config.yaml
intermediate_size: 640
vocab_size: 512
hidden_act: "tanh_gelu"
weight_decay: 0.0064
max_grad_norm: 0.5
warmup_steps: 200
decay_fraction: 0.568
batch_tokens: 8192
dataset: "wikipedia_en"
MLP neurons of a small language model. Each row is named by its layer, matrix (up: input weights; down: output weights) and neuron, and shows model dimensions 0-127. Each number is 128 + 32 x the weight over its row's rms, rounded and kept within 0 to 255.
After each neuron's rows, "fires on" lists the tokens most often at its 100 highest values on Wikipedia text that the model never trained on.

L2.up381 [184 124 118 123 110 119 109 163 119  95 158 185 100 117 185  69 116 114  68 180 102  90 149 171  87 178 138 158 127  97  98 140 131 110 173 162  96 124 121 129  91 150 126 125 177 132 117 125  87  84 126 105 111 165 165 148 127  93  94 143 138  74  84 157 133 128  63  78 179 136 137 156 102  90 139 151 101  78 136 153 211 162 130 153 130 124 128  94 117 111 118 142 209 174 117 110  64 156 139 127 185 147 176 134 142 134 117 173 104 188  88 123  60 170 114 122 135 108 103 123 132 115 109 114 130 122 133 120]
L2.down381 [166 103 167 143 145 107  64 114 132 104 172 119 131 119 115  83 131  73  93 123  55 101 211 162  68 103 124 165 173 102 111 116 122 103 149 135 133 117 184  95 151 157  54 124 162 162  94 131 132 114 116 177 131 135 138 100  68 125 113 157  72 129 135 152 130 175  82 112 152 115 104 118  97 119 164 167 102 138 118  83 158 175  85 117 133 122 154 189 175 135 134 150 124 169 136 130  56 124 121 179 211 106 104 145  84 112 151  91 104 152 123  72  94 131 124 112 163 181 153 121 161  77 100 125 222 162 166 155]
fires on: "av", "th"

L4.up433 [151 132 219 105 154 150 100 116  94  90 109 131 113 161 129 132 154 179 127  95 152  99 132 138 104 193  84 133 139 113 120 123 170 154 129 157 160 128 109  85  98 102  76 147 165 121 140 147 173 136  55 112 131 118  66 158 126 170 109 128 143 115 137 108  95  93 154  91 126 141 112 122 158 164 109 114 149 145  98  86 121 111 151 114  60 166 188 140  92  86  80 155  98 102 122 128 143 161  99  84 143 133  82 120 157 198 160  67 118  77 147 138  98 133 193 140 156 156  80 106  90 118 165 141 161 136  93 128]
L4.down433 [ 92 146 157  84 138 109  80  85 126  70 138 146  82 117 139 188 149 151 106 136 148  96 146 128 161 121 132 156 126 102 141 131 158 177  88 108 149 116 134 200 106 115 206 185  97 187 139  81 151 144 130 163  75 167 112 155 141 121 131  80  89 132  97 159 145 153  73 141 120 171  91 183 109 175  98 141 147 137 127 117  60  93 127 181  64 100 127 122 135  90 164 148  47  92 166 108 127 146  68 158 171 174  92 140 101 101 102 137 147 122 128 193 134 113 183 109 163 143  77 161 125  97  94 182 100 132 124  87]
fires on: "1", "2", "ew", "in", "3"

L4.up137 [ 99  77 196 101 111 111  95 143 163  87 130 111  95 143 160 137 119 106 135 162 113 126 182 177 153 128 150 118 103  73  88 118 167  92 113 122 155 159 155 131 142  93  76 169 152 131  83 109 119 126 128 136  72  82 119 151 123 155  84 150 108 176 134 130 157  31 117  47  94 109 147 134  81 117 142 170  76 113 130 124 133 143 153 138 199  90 100 164 201 129  75 144 155  84  79 144  61 163 108 142 198  95 123  86 110 110 119 119 121 132 167 134  92 157 187 137 123 139  95 112 206 159 113 153 194 119 155 131]
L4.down137 [ 80 127  93 178 210 157 149  90 119 178 145 161  88 186 133 124 140 163 117 140 128 136 167 127 137 161 131 210  88 162 113 151 103  97 214 117  81 143 142 170  89 173 126 118 147 184  99 136 142 147 141 127 122 158 149 154 114 124 101 109 153 184  89 134 106 129 110 145 180 116 105  74 115  86 129 159 111  80 117 120 109  91 106 118 135 139 121  70  85 100 114 180 126 143  92  91  76  70 140 104 162 169 150 213 111 115  93 128 147 125 183 135 139  95 125 171 135  62 149  79 141 115 126 100 115  84  55 160]
fires on: "th", "ent", "ist", "t", "et"

L2.up499 [102  63 111  98 110 183 121 120  87 104 116 116 164 131 101 141 168 122 187 140 153 128 145 191 161 152 135 128 120 172 109 144 168 196 125  79 122 180 130 132 134 108 197 176 113 183 102 157 128 134 108  76 141 111 125 137 128 115 122 148 135  85 118 192 108 142 146 113 171 160  99 155 135  83 121 148 117 169 188 106 145  57 192 131 174  88 170 186 149  95 150 143 163 109 109 125  62 111 133 114 143 174 155  78 108 123 142  85 115 100 132  99  97 102  95 177 144 214  50 126 133 126 173  84  69  86 138 128]
L2.down499 [179 147  69 121  78 176 127 161 107 117 131  95 149 115 122 114 152  66 118 224  75 158 128 168 128 138 101 103  96 161 174 146 180 169 125 121 123 171 137  94 141  67 187 144 144 150  81 114 102 123 109  99 100 115 166  86 114 119 188 124  63  65 128 169 113 160 161 138 187 142  95 179 167 194 151 104 146 177 157 114 103  86 162 165 147  70 147 180 171  78 134 140 173  86 117 144  62 103  91 118 128 124 157 138  82 179  84  97 117  93  82  83  73 110 122 131 108 162 103 153 121 116 133  99  98  74 171 135]
fires on: "ost", "end"

L2.up11 [188 122 174 110 198 111 105 176 123 165 129 104 107  69 156  81  62 127 103  69 168 106 186 124 163 143 131 113 120 111 152 114 191 160 161 121 166  77  92 155  84 110 175 118 145  94 152 164  96  97 186 162 147 148 196 108 108 144 129 131 122 152 180  97 126 124 151 118  88 104  86 152 150 170 103 150 104 134  81 122  82 119  95 148 122  89 148 128 142 147 162 150  78 162 114 143  82  47 112 109  86 134 135 119  97  86 126  73  93 133 138 155 134 101  65  86  99 130 103  96 125 141 103 115 174 143 183 139]
L2.down11 [149 128 152 150  73 147 128 104 209 157 148 103 110  54 165 129 143  72 126 157  74 151 139 104 151  90 104 173 139 146 170 164 140 103 232 123 146  90 160 181  87 127 169  69 113 109 141 136 121  77 116 161 191 167 190 162 169 150 124 161  53 127  71  87 127 101 114 130 121 111 107 135 130 152 175  86 122  92 118 146 107 163  98 155 131  77 123 142 144  93 156 115 148 147 129 138 135 113 105 150  62 124 169 135 156  74 122 119 160 148 126 191  85 113 106 172 176 122 117  99 135 101  81 136 107 119  72 115]
fires on: " |", "|"

L4.up608 [161 140 154  92 138 189 128 136 116  43  96 125 104 105 102  68 119 118  83 103 127  89 166 125 133 194 162 121 130  69 183 163 149 146 149  81 100 143 124  63 110 145 143 131 142 119  94 164  76 123 150 111 163 111 147 106 116 107 109 127 167 152 179  64 125 120 147 124 125 140 110 139 154 115 122 114  92 157 103 165 144  79 124 148 128 152 132 153 127 131 135 143  54 188 219 144 137  79 127  98  69  85 115 108 170 132  93 139 163 163  80 103 148 100 163  61  88 141 153 148 196 126 121 130 152 126  97 141]
L4.down608 [171 125 127 114  76  75  96 149  54 120 124 165  64 100 117 101 166 155  93 146 108 159 128 115  83 124 186 133 112  86 115 122 114  97  97 110 150 145 146 156 117 159 101  88 143 102 152 140  88  97 127 104 123 162 104 127 116 101 115 131  75 125 152 124 104 146 101 131 142 151 126 146 144  84  97 162 117 118  89 115 159 138 116 115 109 172 151 114 126  97 146 151  94  89 151 138 141 101  94  98  85  33 146 132 207 147 183 180 121 147  98 183 195 145 129 106 164 160 161 132 167 170 113  76 175  90  61 194]
fires on: "–", "as", ":", "os", "ac"

L4.up96 [186 144 151 146  84 173 121 155 188 127 108  75 170  92 123 150 121 132 134 104 153 137 177  93  69  96 151 121 116  94 106 131 129  96 104 141 154 155 159 136 108 146 134  92 135 158 129 143  78 107 144  76 133 150 135  99 141  73 107 131  85 141 103 140 115 139 129 122  92 165 172 176 162 185 129 136 128 180 130 166 162 143 148 148 155 185 140  94 114  84  95  69  94 110 143 107  92  77 111 218 149 109 106 144 108  85 172 114 132 109 120 137 128 154 105 132 106  91  95 143  93 117  90 150 176 234 163  89]
L4.down96 [103  68 132 138 117 149 161 170 132  73 156 138  70  87 111 134 131 114 126 156 136 117  69 156 124 143 149 178 124 146 172 115 119 150  73 101 111 126  87  82 137  71 119  92 111 120  80 105 106 133 124 170 132  84  34 140 125 107 138 142 174 131 156 152  77 112  93 120 149 105  95 120  89 119  95 101 128 187 121 105 110 202 142 118 109 100 139 191 127 130 130 178 177  98 151 120 137  84 102 128  96 169 122 163 116 211 115 168 141 156 122 148 163 106 135 101  67 160 177 131 124  72 131 159 172 124 142 159]
fires on: " W", " w", "w", "W", " were", "b"

L2.up286 [114 104  88 150 147  98 161 131 109  95 192  59 170 108 172 173 155 123 118 181 202  67 117 141 154 161 132 155 148 141  57  98 100 115 113 147 172 146  69 127 134 146 192  76 152 144 178 120 118 115 167  53 170 161  84 123 116 111 132  76 105 153 174 177 122  88 124 131 152  83  81 100 114  90  97 123 171 104 120 161 132  92 114 163 107 138 158 129 117 130 146  97 143 112 130 103 109  84 125 123 172 130 121 143 101 158 151 129 160 126  66 102 122 158 118  73 150 180 152  94 135 125 176  80 180 131 117  97]
L2.down286 [ 65  84 104 156 112 128 174  87 105 107 152 116 182 104 154 153 126 129  96 198 165 111 116 159 169 149 148 169 115 136  49 127  70 117 150 120 150 147  99 113 158 189 172  85 127  95 193 133 152 102 164 108 167 189 127 149 121 127 130  71  86 140 142 163 127 112 107 122 176  67  87 141 143  80 118 133 151  84 119 167 122  88 166 134 119 141 140 118 117 135 158  96 157 128  83 101 129  65  69 133 138 133 126 131 105 191 204 151 165 107 103 126 105 156 142  93 166 106 158 120 110 119 168  90 161 185 154 126]
fires on: " M"

L4.up376 [115  86  84 114 143 154 162 103 110 139 153 176 140 134 126  85 107 176 141 136 160 143 133 127 113 150 120 128 126 138  93 106  80 143 182  80 127 131 109 134 118 156 145  91 102 122  58  94 154 130 150 146 157 123  83 128 104 125 111 137 116  97  63  26  94 138  92 158 159 139  94 139 115 142 107 124 157 169  74 120 143 187 131 194 154 100 136 134 183 115 206 138 140  92 128 180  92 160 128 156  79 144 106 118 153  84  68 139 151 201 106 129 112 119 128 143 143 137 156  97 159 114 171 149 130  66 107 111]
L4.down376 [112 133 127 173 117 128 134 131 109 125 116 125 154 118 122 144 133 127 121 162 164  92 127 121 189 109 144 105 169 113 190  81 141 103 167 150 162 102 114 118 191 149 105 119  86  91 165 129 137 161  66 104 130 133  74 190 118  76 135  41 108 131 134 158 195  99  66 159 186 173  65 140 109 122 120 169 105  78 126 169  46  91 102  60 131 161 134 175 145 137 149 131 121  87 164 189 148 139 180 146 107 138  98 150  92 159  86 160 102 120 122 102 158 145 144  89 144 117 148 129  95 114 105 164  98 143 153 130]
fires on: ")", "]", "'"

L2.up331 [132 121  87 160 162 160 106  91 127 128  79 127 115 166 134 132 135 201 182 147  89 166 149 130 132  82 166 111 193  95  56 126  99 103 162 151 136 184 134  86 104 101 156 113 118  91 137 107  90  85 121  75  77 109  65 133 133 198 126 198 176  81 128  15 127  68 125 133 151 164 167 166  81 171 113 136  92  89 121  59 172 187 154 136  82 141 127  99 144 122 141 131 130 105 114 127 113 121 179 122 112  74 138 114 102 154 129 103  91  97 111 155 153 109 110 157 148 103 129 139 176 107 123 145  99 107 185 132]
L2.down331 [128 154 107 135 148 184 133  90 134 140 155 116 130 146 123 158 129 151 175 118 159 139 103 105 114  75 161 140 150  61  86 122 132 124 163  92 119 170  97 126 100 119 131 136 109  62 177 128  84  77 128  89  61 110 135 188 123 196 110 162 141 111 123  34 118 120 112 117 139 131 100 130 125 171 144 165 127 120 103 125 163 150  94 104 152 111 119 146 130 108 121 144 118 105 138 138 101 159 159 132 101  56 175  95  94 134 126  95 115  63 134 122 131 149 144 211 124  99 138 148 201 148 136  95 185 131 167  77]
fires on: "ing", "d", "ud", "ack", "\n\n", "\n"

L2.up81 [151 103 112  99 120 101 118 161 190 112 173 129 142  66  74 163 139 140 130 134 101 118 107 152 152 111 122  96 110 147  90 165 149 110 103 118 196 156 109 143 111 169 145 147 140 128  78  99 137 193 114 150 131 146 124 184 210 122 132 170 123 110  73 174 103 121 139 129 137 210 116  84 113 151 169  90 103 130 116 144 110 115 198 166  93 122 158 136 168  80 145 160 156 170 133  94 159 155 122 120  97 123 143 156 162 134 109  64 192 174  91 119  93  83  76 161 158 135 122 114 172  73 138 118  57 138 137  90]
L2.down81 [ 95 167 139 191 153  76 133 158 151 130 120 174 127 109 131 178 152 113 150 101 127 133 110 109 149 124  74 116 108 233 143 142 151 131 102 140 155 156 151 160 133 115 110 131 199 119 168 105 118 101 133 101 108 141 146 119 182 102  75 138  90 114 126 242 124 143 120 125 152  96 164 111  86 111 114 132  97 145 160 121  98  92  68  98 116 141 169 130 162  84 120 149  99 150 140 146 159 132  98 174 132 182 114 120  58 132  56 197  88 127  80 125 124  67 114 130 130 110 153 124 130 168 151 105 171 118 140  57]
fires on: " was", "ost", " pl", "ew", "ok", " st"

L2.up326 [ 72 164 130 109  66 181 166 121 128 114 132 160 128 133  78 103 119 140 140 120 132 111  96 148  81 185 127  78 148  99 154 160 110 125 205 112 129 207 156 114 128 141  78 118 137  80 109 165 152 129 114  79 154 187 153 139 146 117  84  73 163 151 143  57  84 104 130 156 123 171 112 143 112 122 206  99 145 198 137 138  85  46 162 134 123  84 140 151  93 190 121 131 102 108  93 123 121 132 145 119 113  98 172 128 101 149 169 102 151 145  62 144 148 129 186 105 100 124 139 136 139 100 172 176  92 141 131 141]
L2.down326 [114 114 166 139  78 114  97 127 152 162 141 143 104  93 176 191 157 109 112 123 160 144 146  81 115 101 192 124 106 145  58 222 126 131  78 123 120 163 156 141  96 107 159 161 101 173 140 131  77 151 125 134  65 109 124 145  90 137 170 121  77 188 154 101  95 146 151  96 122 171 166 116 112 172 122 153 129 132  95 116 126 122 115 108 103 114 115 117 103  95 169 181 158  83 128 138 154  90 151 146  98 129 114 158 113  88 116 120 113 108 183 186 103 147  81 170 157  26 128 120 195 127 180  73 137 150 163 192]
fires on: "us", "ord", "ud", "um", "ub", "ip"

L4.up178 [123 158 177 142 155  66 106 105 138 161 206 122  99 126  91 108 137 111  73 132 166 109 166 154 123 109  78  95 128  56 174 129 166  82 165 132 156  97 142  70 119  94 183 126 136 169 150 144 104  94  96 163 115 143 170 178 168 131 121 149 172 133 160 112 119 123 133 164 163 136 104 125 166 120 144 152 156  77  95 105 134  59 164 194 123  91 103 123 134 112 120 142 111 160 117 154 102 135  97 122  75 141 143 167 153 130 149 135  41 110 122 141 150 126 167 168 130 100  72  99 107 173 120  85 161 142 126 171]
L4.down178 [146 109  80  45 118 164  73 144 113 158  75 158 144 102 142  98  73 122 126 113  87 120 127 101 124 133 148 140 161 193  98 164 121 152 132 133 142 139  70 103 127 109 144 184 167 126 114  98 163 178 120  98 131  91  79 128 125 160 183 145 170 141 127 151 146 108 148  86 116 130 114 128 166 118 155 115 163  97  47 152  88 164 104 121 100 214 133 118  90 125 122 121 128 140 147 125 123  97 116 166 104 167 166 113 131  93 131 161  82 173 123  86 154 126 117 183 118 113 152 127 192  95  97 141 136 132 151  52]
fires on: "l", "r", "ed", "el", "e", "d"

L2.up334 [ 55  83 107 134 179  85 150 123 118 180 113 152 171 100 147 108 135  92 110 125 139 107 168  92 148 134  92 109 139 132  86  71 119  86 144  95 115 118 118  82 125 124 161 159 154  89  68 138 107 165 107 124 124 177 158 135 101  72 118  58  90  93  96  37 164 150  88  93 113 153 131 137  70 133 143 141 169 160 116 126 116 151 144 103 161 137 140 151 175 206 131 224  46 109 108 146  96 182 138 111 114 175  94 131 141  94 168 139 156 152 164 124 181 190 158 172 144 141 116 133 156 111 136 159 129 125 131 125]
L2.down334 [ 43  74  91 135 158 115  92 129 112 158 129 156 197 116 109 135 171 162 147 125 158  86 121 114 138 152  88  92 138 177  75 105 143 143 179  75 118 143 133  99 109 104 140 172 142  88  80 148 102 150 108 117 103 146 142 160  93  90  89  75 113 111  96 113 145 154  75 124 128 172 102 147  86  91 170  95 154 188 123 119 127 167 149  81 154 122  85 126 177 189 178 217  54 123 136 172 106 178 166 154  90 153  95 151 134 102 201 103 155 123 165 118 123 180 129 165 145 143 149 125 116 135 179 126 108 106 108  87]
fires on: "\"", " \"", "]"

L4.up111 [168 129 128 111 139 159 102 121 139 173 124 119 141 141  83  74 105 197 160 123  88 144  98 167 101 179 116 104 187  84 133 145 161 123 122 105  97  96 112  55 160  94 166 167  71 100 172 144  74 128 129 166 112 104  97 153  95 111 120 147 188 128 153 152 126 118 130 149 152  99 135 155 192  96  97 152 163  84 215  88 150 140 145 158 167 109  76 108  63 127 127  80 135 178 101 149  94  98 132 109  88 172 143 109  68 168 112 133  96  79 159 186  81 160  91 139 111 107 102 128 171 111 104 143 148 159  97 110]
L4.down111 [130 112  91 122 117 107 123 130 167 160 102 162  59 110 126 128 150  63 130 165 105  63 106 123 140 102 153 110 121 124 113 161 126 125 143  49 159 155 157 146 129  96  81 132 126 142 130 107 121 140 113 150 144 142 122 181 215 112 142 145  61 120 134 103 122  87 127 105  91  84  24 155  71  99 160 156 187 143  87  91 101 152  97  96 116 123 193 102 167 140 130 134 141 118 129 166 129  91  94 144 141 156 156  89 113 109 117 168 145 119  95 124 189  86 177 131  99 130 104 115 163  95 143 124 118 156 180 146]
fires on: "l", "r", "d", "ing", "an", "le"

L4.up322 [155 159 145 118 111 136 120 170  65 116 147  74 131 149 162 115 136 106  87 157 149  83  96 134 198 120 128 166 144 122  82  95 100  60 188 104 148 117 121 131 122 116 171 147 149 164 123  87 221 125 148 102 123 142 118 100 146  87 127 136 108 146 130 146 142 134 144 117  95  79  71 118 117 131  65 131 170 145 100  60 141  95  93 113 152 172 109  96 120 164 149 142 126 187 169 108 170  93  75 106 109 169 133 122 109 166 130 121 157 126 151 117 167 113 147  80 113 133 123 116 168  59 125  94 175  80 152 135]
L4.down322 [115  57 166 112 170 141 117 166 142 142 128 133 138 142 116 176 155 152 120 147 143  65  77 117 189  51 117 162  76 132  87 182 136 177  90 116 157 112  77 119  98 145 119 116 124 158 165 164 158 111 187 102 153 145 122 135 159  57  93  90 109 170 136 194 137 105 135 161 141  64 111 183 121 117 153 170  92 115 116 168 111  83 138 178 105 160  82 134 126 116 175 104 164 150 154 139  43 113 137 154 164 145 124 108 128 175 158 159 153  99  82 118 104 119 108 113 146 121 136 146 110  91  96 111 123 109 119 114]
fires on: " M", " m", "in"

L4.up8 [103 143 142 144 109 147 168 169 151 134  87 119 166 119  84 133  64 122 133 101 109  93 121 125 121 168 171 111 135  72 111 149 149 149 135 166 158 146  83 160 203 141 140 102  86 187  97 118 129 106 144 189 144 161 106 126 163  90 150 112 196  74 126 124 125 104  82 133 120 148  65 157 144 110  99  91 121 163 176 134  82 156 174 135  77 124 143 184 143 137 202 187 139 107 134 162  99 155 144 120 115 185 115 169 112  62 102  99  91 155 189 161 157 107  77  77 135 152 125 108  98  76  91 107 107  93 155 111]
L4.down8 [155  92 116 149 111 149 106 106 190 130 161  81 155 128 162 140  86 135 128 126 143 181  89 185 164 132 119 126 133 146 150 113 111  97 155  97 152 106 124 196 145 143 139 137 137 194 102 166  66 148  91 157 151 133 127 107  81 122  87 129 146  92 135 158 110 110 193 101  93 143 147 172 108  75 101  94  96 102 183 176 134 129 128 186 132 138 179 141  74 127 148  95 178 165 102  62 124 159 171 174 123 120 147 118 145 118 142  75 202 193 141 150  88  72 108 116 175 108 100  83 105 142 100  91  84 143 101 140]
fires on: " and", ",", "age", ".", "le"

L4.up615 [161 132  92 178  85 161 152  49 154 176  30 133 128  57 166 120  98 123 143 109 134 133  64 160 163 150 156  95 108 137 148  73 102 107 183 152 150 164  95 100 133 134 111 117 134 148 149 131  87 115 137 114 165 173 103  79 203 145 169 140 176 163 118 125 125 137 147 114 165 149 140 114 118 130 131 122 118  67 193 147 139 104 181 146 111 137 102  84 102 156  92  91 167 139 129 101 118  88 104 109 139 111 117 103 106 149 193  87 136 135 141 134 195 196  72 124 129 102 109 129  95 165 154 135  74 135 138  98]
L4.down615 [123 166 107 135 105  78  99 103 197 100 145 141 120 169 148 120 137 109 155 140  90 131  91 128 107  87  84 140 163 123 124 178  73 144 141  96 117 112 192 122 127  67 132 143  93 132 139 168 137  77  89 170 142 143  72 144 156 163 128 145 133 139 102  80 135 125 125 151 136 126  83 162 119 136  96  93 155  74 181  94 173 159 214 122 139  41 116 133 129 112 119 153 139  81 104 129 145 154 116 174 163 146 114 133 123 118 162 157 176 156  91 142  85 129 163 112 118 138 124  99 106  54 119 136 103 108  93 168]
fires on: "w", "d", "ear", "ch", "b"

L2.up595 [152 164 158 190  83 146 112 161 141 130 119  94 119 110  75  95  82 169 172 167  78 112 142 158 124 124 132 127 113 183 124 104 120  90  96 147 136 136 168 178 175 161 128 119 128 117 148  62 123  79 147 101 122  20 107 135 170 103 173 147 111  87 171 101 126 116 149 114 104  56 160 103  85 166 126 124 126 139 111 171 116 118 131 125  98 153 109 106  95 146 106 106  63 128 160 121 100  97 103  96 125 133  81 145 173 113  82 128 145 169 101 199 121 160 179 130 145 123 122 140 122 132 134 118 158 163  78 151]
L2.down595 [149 180 138 224  94 147 121 123 140 126  96 133 110  74  46 155  84 152 147 178 111 110 131 130 135  94 120  72 128 151  97  98 123 124 108 106 144 105 147 151 140 125 149  95 132 138 177 116 121  96 120 103 138  99  66 159 160 113 117 177 122  95 141 150 106 145 161 167  92  52 111 134 110  84 161 130  75 133 109 171 120 112 127 108  62 116 106 136  64 160 105  77  95 141 139 104 107  78 128 111 119 150 102 159 148 166 117 121 117 144 121 207 100 146 194 126 149 107 102 139 141 145 114  92 159 177 139 125]
fires on: "qu"

L2.up210 [139 170 144 126 113 100 131 148 107 148 123 139  90 117  88 153 119 146 160 185 100 122 156 102 160 154  95 155 114 106 183 120 113 127 120 163 158  87 104 145 204 121 190 165 108 157 128 134 140 105 150 123 142 137  74  95 116 109 102 110 181  91 140 107 123 125 146 122 183 181 102 174 138 132 101 138 144 229 198 127  87 122 118 134 115 126 141 147 149 117 172 146 154 139 108  60  79 121 106  70  83 163  94 162 156 107  77 132  58  95 127  84 175  59 104 128 119 143 167  93 122  65 138  86 124 144 172 162]
L2.down210 [110 168  43 136 154 135 122 108 114 132 130  83 174  99 119  92 116 109 117 217  84 142 141 154 134 157  75 130 125 116 148  89 144 113 138 154 121 152 144  82 144  97 154 133  88 136 102 133 133 125 124  88 141 149 124 126 108 184 122 102 181  68 189 113 108 144 184 159  95 118 127 135 131 173 133  90  41 172 119 163 116 124 150 163 102 123  94 159  90 103 141 134 109 100 110 108 124 155 188 120 146 181 129 119 125  86 121 137 132 120  35 135 119 117 182 195 141 101 177 147 222 179 102 123 144 169 160 163]
fires on: "r", "1", "ain", "–", "end"

L2.up330 [ 90 199  92  90 147 182 182 141 112 156 109 148 130 162 135 157 137 121  40  92 142 159 125 129 113 148  97 134 130  62 115 105 109 171 122 135 126 129 132 112 104 126 151 112 108 163  68 102  58  77 174 146 162 119 160 149 116  68  94 128  82 136 116 116 132 124 116 153 139 102 122 110 121 114  58 148 117  86  68 102 130 169 184  80 114 101 106 165 142 160 155 199  83  96 139 176 187 137 137 204 174 185 145 121  78  98 162 159 145 129 121 131 217 156 110 170 140 149 120  80 132  84 137 106 141 139 129 119]
L2.down330 [ 86 167  42 119 109 158 187 154 152 162 122 120 177 157 155 146 129 110  50  89 133 183 100 138 165 155  99 150 111  73 130 118 138 176 167 146 119 128 117 142  65 124 127 111 117 104  72 156  88  94 177 177 117 127 151 142 144  91 136 109 132 148 111 119 147 130 165 158 111 109 147 112 141  72  76 179  96 121  73 102 121 158 119  59 100  84 102 161 158 171 171 171  88  99 151 167 175 189 140 159 219 141 100 129 101  93 162 173 140 182 142 115 176 126 121 190 122 166 131 109 147  64 121  83 119 129 133  82]
fires on: " al", " Al"

L4.up175 [145  64 159   7 152 113 134 125 120 148 110 133 135 204 123 121  82 149 123 125 181 139 120 133 106 154 123 133 127  92 163 164 105 116 110 115 120 100  85 154 149 213 135 145 113  71 131 145  98 130 170  98 164  97 201  85 151  48  89 113 160 126 122 190 128 126  86  71 141 168 161 166 138 136  68  82 146 152 157 103 116 164 127 151 126 159  62 128 128 126 147  97 158 186 147 120 101 129 162  87 179  33 180 121 120 113 161 110  95 157  98 132 136 150 171 160 102 148 165  85 134 144  91 123 152 131 154 143]
L4.down175 [150  72 181 153 127  97  83 145 142 122 127 130 112 130 131 163 140 159 134 118 142 155 100 137  33  99 178 141  82 161 160 143 115 130 115 132 100 154 164 175  32 115 164 172 162 120 166 119 160 111 125 193  84  85 167 129  92 136 110 103 174  52 128 148 152 120 115 179 145  78 140 173 125 133  80 167 138  85 103  98 107 124 166 141 123 182 171 125 159 117 109 102 125 121 110 129 182 141  98 111 187 102 130 178  92 138 135 122 118 105 101  75  91 109 127 121 160 129 119 109 114  49 134 128 147 134  73 165]
fires on: "an", "th", "ian", "is"

L4.up459 [164 131 177 172 131 133 127  98 132 111 114  85 109 108 170 149 140  84  71  89 104 120 148 165 167 148 122 139 169 173 147  93 194 179 212 144 151  75 130 126 106 120 173  99 172 102 130 134  68 129 137 153 161 123 178 129 108 123 115 172 123 125 120 114 101 105 127 181  90 101 134 114 160 151 114 110 112 107  88  94  72 124  56 168 140  96  95 111 223 146 153 156 124  90 124 178 116  78 139 139 102 172 166 136 135  62 168  95 102 125 168 134 103 151 105  79 139 116  97  98 152 159  92 113 139 114  83 163]
L4.down459 [165  92 114 178  93 131 140  57 161 121 130 137 117 194 190 155 122  86 135 116 117 148 135 140 134 132 155 152 190 122 166 124 108  89 255 107 146  92 110 154 107  94 134  77  81 142 157 174 104 136 128 130 113 185 176 147 130 158  80 133  93 108  90 164 165 139 149 156 160 144 108 108 150 162 150 129 127 115 105 181 113 131  88 183 114 107 125  95 110  67 103 151 185 128 120 101 140 126 132 158  72 146 138 103 131  80 138 152 191 170  83 194  82  95 146 122 113  76  56 113 121  73 111 139  88  86  63 160]
fires on: " |", "|"

L4.up226 [139 125  94  75 117 167 136 187 147 170  51 122 135 147 139  81  77 132  81 110 149 119 108 152  62 121 105 113 178  91 120 159 159 108 116 105  76 122 151  86 124 157 165 107 133 102  85  77 132  96 130 114 147 119 120 137 187 116  88 128 116 164  91 156 142  76 150 182 157 140 100 141  77 123 106 121  86 140 100 129 120 148 157  81 111 125 112 158 162 179 124 140  65 145 124 146 136  96 122 145 184 183  83  94  94  84  82  80  93 148 159 125 182 191 137 151 112 207 105  72 146 118 122 104 183 158  94 153]
L4.down226 [ 84 118 127 106 111 116 144 149 152 122 120 112 121 122 144 182  90  75  87 167 110  98 122  84  81 120 141 144 103 129 161  80  51 163 118 134 116 122 114 113 113 214  90 143 147 102  67 165 168 154  92 166  74 143 123 110 141 115 185 145 151  42 174 122 114 128 151 186 126 134 106 142 154  99 128 197 118 144 152 144 111 157 173 108  74  86  95 107 174 109 170 149 136  94  96 143 171 116 136 186 120  94 127 172 139  91 100 207 139 136  95 115 171 120 120 155 117 113 160 146  82 103 107 145  97 168 135 111]
fires on: " al", "\n", " Al", "igh", "ith", "e"

L4.up540 [195 136  96 106 136 170 118 132 130 109 138 140  89  70  89 168 161 118 134 139 163 140 156 112 135 147 177 204 101 127  92 154  62  82  91 114 138  81 100 127 120 138 140  79 142  99 123 147  53 107 205 164 130 111 134  86 134  96 129 101 139  94 166 124 148  92 143 147 130  93 103 172 132 100 119 122 135 128 164 147 144  61 157 120 172 144 147 143 129  79 162 145 149 116 162  76  94  90  83 122 188 117 140  82 111 147 140  72 141 133  81  87 172 130 171 116 155 125 133 131 122  99  95 123 172 182 129 135]
L4.down540 [ 99 127 138 128 165 166 155 119  89 135 153 111 159 122 159  94 165 147 133 111 234  93  83 139 121 133 135 149 174 114 109 123 140  51 161 160 107 113 113 123 101 120 164 130 118 134 161  90 158  82 111 126  94 179 142 144  93 186 131 155  72  69 104 121 103 141 118 128 160 126 104 172  98 177 119  75 113  57  86 136  92  77 120 118 152 130  97 113 127 130 135 153 121 122 106 189  96 132 178 100 131 120 186 163 188 112 137  93 127  87 166  86 161 162  93 175 126 132 145 106 157 124 157 155 170 132 143  77]
fires on: "all", " pl", "–", " B", "ard", "os"